MLP neurons of a small language model. Each row is named by its layer, matrix (down: output weights) and neuron, and shows model dimensions 144-207. Each number is 200 + 30 x the weight over its row's rms, rounded and kept within 0 to 999.
Before each neuron's rows, "fires before" lists the tokens most often just after its 100 highest values on Wikipedia text that the model never trained on. A number after a token or word is its count.

fires before: " |" 27, " of" 19, ":" 6
L7.down1034,195,226,175,205,142,237,180,127,228,212,168,154,224,177,184,159,231,151,212,182,217,216,190,179,178,186,158,212,202,178,187,220,208,221,118,144,196,169,174,179,187,211,260,239,208,210,141,261,206,189,225,245,270,154,255,172,192,199,218,167,260,288,223,194

fires before: " " 38, "," 23, "0" 6, "2" 4
L7.down1637,220,172,210,209,218,127,182,194,180,235,176,187,148,254,207,197,179,218,172,230,182,196,204,188,179,203,224,232,253,171,209,213,256,224,192,139,179,197,207,238,201,239,156,198,273,188,191,169,151,203,245,189,141,211,149,138,200,197,215,253,245,213,184,189

fires before: "," 18, "." 18, " of" 11, " in" 6, " to" 4, " and" 4
L7.down705,212,168,207,164,247,169,248,226,263,207,178,176,210,201,223,230,217,197,203,219,178,190,153,223,192,164,232,207,184,238,224,184,113,244,166,268,199,161,216,205,200,207,169,179,229,238,220,276,182,191,233,220,213,202,179,263,181,254,215,144,170,292,200,227

fires before: "." 32, "," 26, " in" 4, " and" 4
L7.down1370,201,192,212,189,170,176,170,174,221,203,221,218,184,174,159,203,196,163,188,206,181,156,164,115,162,193,218,270,269,172,147,228,173,221,178,193,207,197,160,205,190,215,214,167,205,227,149,179,241,215,214,198,199,171,179,199,178,128,145,180,229,193,173,181

fires before: " |" 43, "'" 7
L7.down1147,176,240,196,219,170,216,199,217,195,208,197,191,199,184,229,189,190,220,208,174,205,204,192,194,197,231,215,203,225,226,192,152,186,179,243,198,186,239,222,274,217,194,166,227,193,220,185,177,175,189,190,189,187,181,194,135,222,176,235,202,200,182,197,191

fires before: "0" 64, "1" 5, "7" 5, ")" 4, "din" 4
L3.down861,223,194,190,166,207,152,147,187,171,220,224,156,137,173,223,173,198,213,217,141,186,171,220,187,176,250,187,257,173,210,195,179,238,191,200,215,177,239,208,217,192,196,191,222,193,224,184,190,198,227,257,180,198,187,172,181,262,160,197,177,248,199,188,225

fires before: " |" 37, "," 14, ")" 8, "." 7, " U" 6
L7.down1832,166,179,231,200,169,219,220,133,189,210,156,218,190,205,241,158,180,176,202,176,187,219,224,169,165,190,220,231,206,192,171,166,221,255,200,99,143,230,222,223,183,185,211,187,155,187,167,176,199,183,202,176,220,170,199,187,174,195,212,199,188,189,180,231

fires before: "," 26, " to" 12, " of" 10, " it" 4, ":" 4, " the" 4
L3.down1487,169,180,197,219,246,267,181,176,283,237,176,245,196,152,200,196,193,222,184,174,173,200,242,233,189,167,162,144,187,166,191,169,159,226,200,206,219,198,188,174,228,211,191,162,203,176,213,177,192,219,215,237,238,161,229,210,218,196,202,173,236,225,159,158

fires before: "," 32, "." 18, " and" 9, " in" 7, " at" 4
L7.down412,180,174,228,150,193,174,196,197,222,205,171,235,197,246,218,196,164,208,189,202,167,127,178,149,188,197,236,263,165,203,175,219,196,195,155,180,178,197,166,244,179,168,227,188,198,184,166,216,183,188,194,195,255,191,191,203,158,222,185,128,195,238,170,270

fires before: "\n" 47, " Song" 4
L3.down1219,173,180,186,177,155,192,221,219,158,203,184,224,161,192,216,219,187,194,231,177,171,188,197,183,197,221,174,170,223,160,186,234,192,204,207,214,225,179,189,163,218,197,192,204,216,231,195,208,272,184,214,225,186,204,224,205,185,111,217,197,246,196,197,218

fires before: "," 17, "." 12, " who" 9, " and" 8, " of" 7
L7.down47,220,199,189,197,204,198,215,236,235,162,193,187,295,200,230,187,205,195,206,209,236,174,189,168,185,204,205,156,242,119,181,176,171,158,189,173,191,222,169,213,200,226,239,167,206,217,240,168,227,138,182,186,231,214,199,226,166,153,187,214,195,232,169,185

fires before: " " 45, " |" 5, " as" 4, "1" 4, " —;" 4
L7.down1797,212,186,175,164,210,232,170,234,234,195,173,166,231,188,184,158,170,186,191,197,218,189,199,211,176,198,224,216,208,204,149,169,143,221,208,192,162,188,252,194,160,194,159,208,233,210,206,193,194,202,153,181,205,188,181,225,208,210,227,114,191,223,244,206

fires before: "2" 15, "0" 13, "1" 13, "5" 12, "3" 10
L7.down872,179,208,228,193,174,225,198,220,203,152,225,192,207,208,241,222,209,232,202,267,196,139,163,225,140,185,192,212,188,178,219,164,178,227,227,209,191,191,233,189,204,172,230,221,183,206,125,211,164,218,209,206,179,230,218,199,234,220,161,208,203,179,213,208

fires before: "." 18, "," 18, " and" 8, " of" 7, " in" 5
L3.down1693,188,265,197,179,169,241,215,160,203,207,198,195,189,207,185,201,175,174,211,203,197,206,206,150,222,220,204,210,196,140,172,188,175,151,181,179,167,195,214,159,188,228,220,241,224,167,186,187,261,191,228,187,215,185,169,217,186,237,227,173,228,210,199,213

fires before: "0" 46, "," 6, "\n" 4, " -" 4
L3.down1707,221,186,205,169,210,166,148,178,191,211,204,179,153,153,231,175,183,174,220,162,148,193,229,176,203,232,193,248,174,226,171,202,219,209,222,209,181,207,164,226,151,192,200,228,195,194,197,156,175,231,228,145,239,199,202,189,221,172,216,215,252,171,197,199

fires before: "\n" 59, " |" 5
L3.down1800,189,216,217,207,193,189,178,224,187,223,199,200,152,163,198,216,184,181,162,214,187,180,228,225,241,259,192,189,232,248,196,191,217,208,190,270,173,194,193,188,217,184,224,188,169,171,221,173,199,201,252,223,232,183,193,182,184,198,225,208,181,252,144,163

fires before: " |" 26, "–" 24, "T" 4, "-" 4
L3.down1230,205,187,224,167,220,187,217,256,289,193,173,225,231,178,187,224,191,178,175,193,261,212,154,201,177,199,210,215,211,225,212,182,153,181,150,227,214,215,190,204,198,189,186,195,189,238,190,232,224,219,181,205,226,229,244,272,236,242,226,306,180,181,174,252

fires before: " " 33, " the" 22, " his" 8, "," 5, " this" 4
L7.down933,218,254,209,197,225,191,173,160,200,247,203,205,133,195,161,178,210,240,193,185,165,220,247,159,237,158,187,202,136,218,162,211,201,258,166,201,233,256,231,188,216,200,225,238,127,204,214,214,174,195,254,249,237,198,237,212,180,262,215,218,194,244,210,167

fires before: "–" 23, ":" 19, " /" 14, ")" 9, "0" 4
L7.down484,147,218,223,145,211,260,200,169,249,184,208,197,151,149,183,193,208,194,147,197,200,206,250,228,185,207,194,244,187,202,200,194,239,192,192,160,215,215,194,218,192,178,215,199,186,183,214,225,215,220,176,229,209,223,192,174,233,135,204,173,176,212,209,227

fires before: " the" 35, " " 28, ":" 4, " |" 4
L7.down57,242,227,165,193,169,247,155,203,192,209,182,245,264,184,150,140,242,186,180,222,171,214,222,238,162,209,175,154,188,155,154,191,171,256,202,175,189,240,236,163,184,193,195,206,202,204,151,168,223,206,221,229,232,155,204,202,250,204,167,215,263,168,205,142

fires before: " |" 33, "–" 10, ":" 4, "==" 4
L7.down1020,226,199,183,163,208,176,206,207,167,204,190,196,178,188,204,213,182,207,190,182,211,200,186,165,175,174,170,218,254,234,179,231,158,213,211,176,176,161,208,203,205,219,176,170,223,197,241,206,202,190,186,186,175,254,142,219,232,187,231,224,253,213,228,205

fires before: "0" 23, "2" 15, "1" 12, "'" 7, " of" 5, "8" 5
L7.down709,234,190,194,213,238,190,137,222,215,218,187,264,194,204,207,188,178,190,182,174,197,221,193,231,237,203,198,193,161,174,229,184,224,212,194,168,185,151,201,163,188,180,236,184,183,219,236,181,166,155,221,194,188,225,200,189,206,219,190,172,139,162,172,225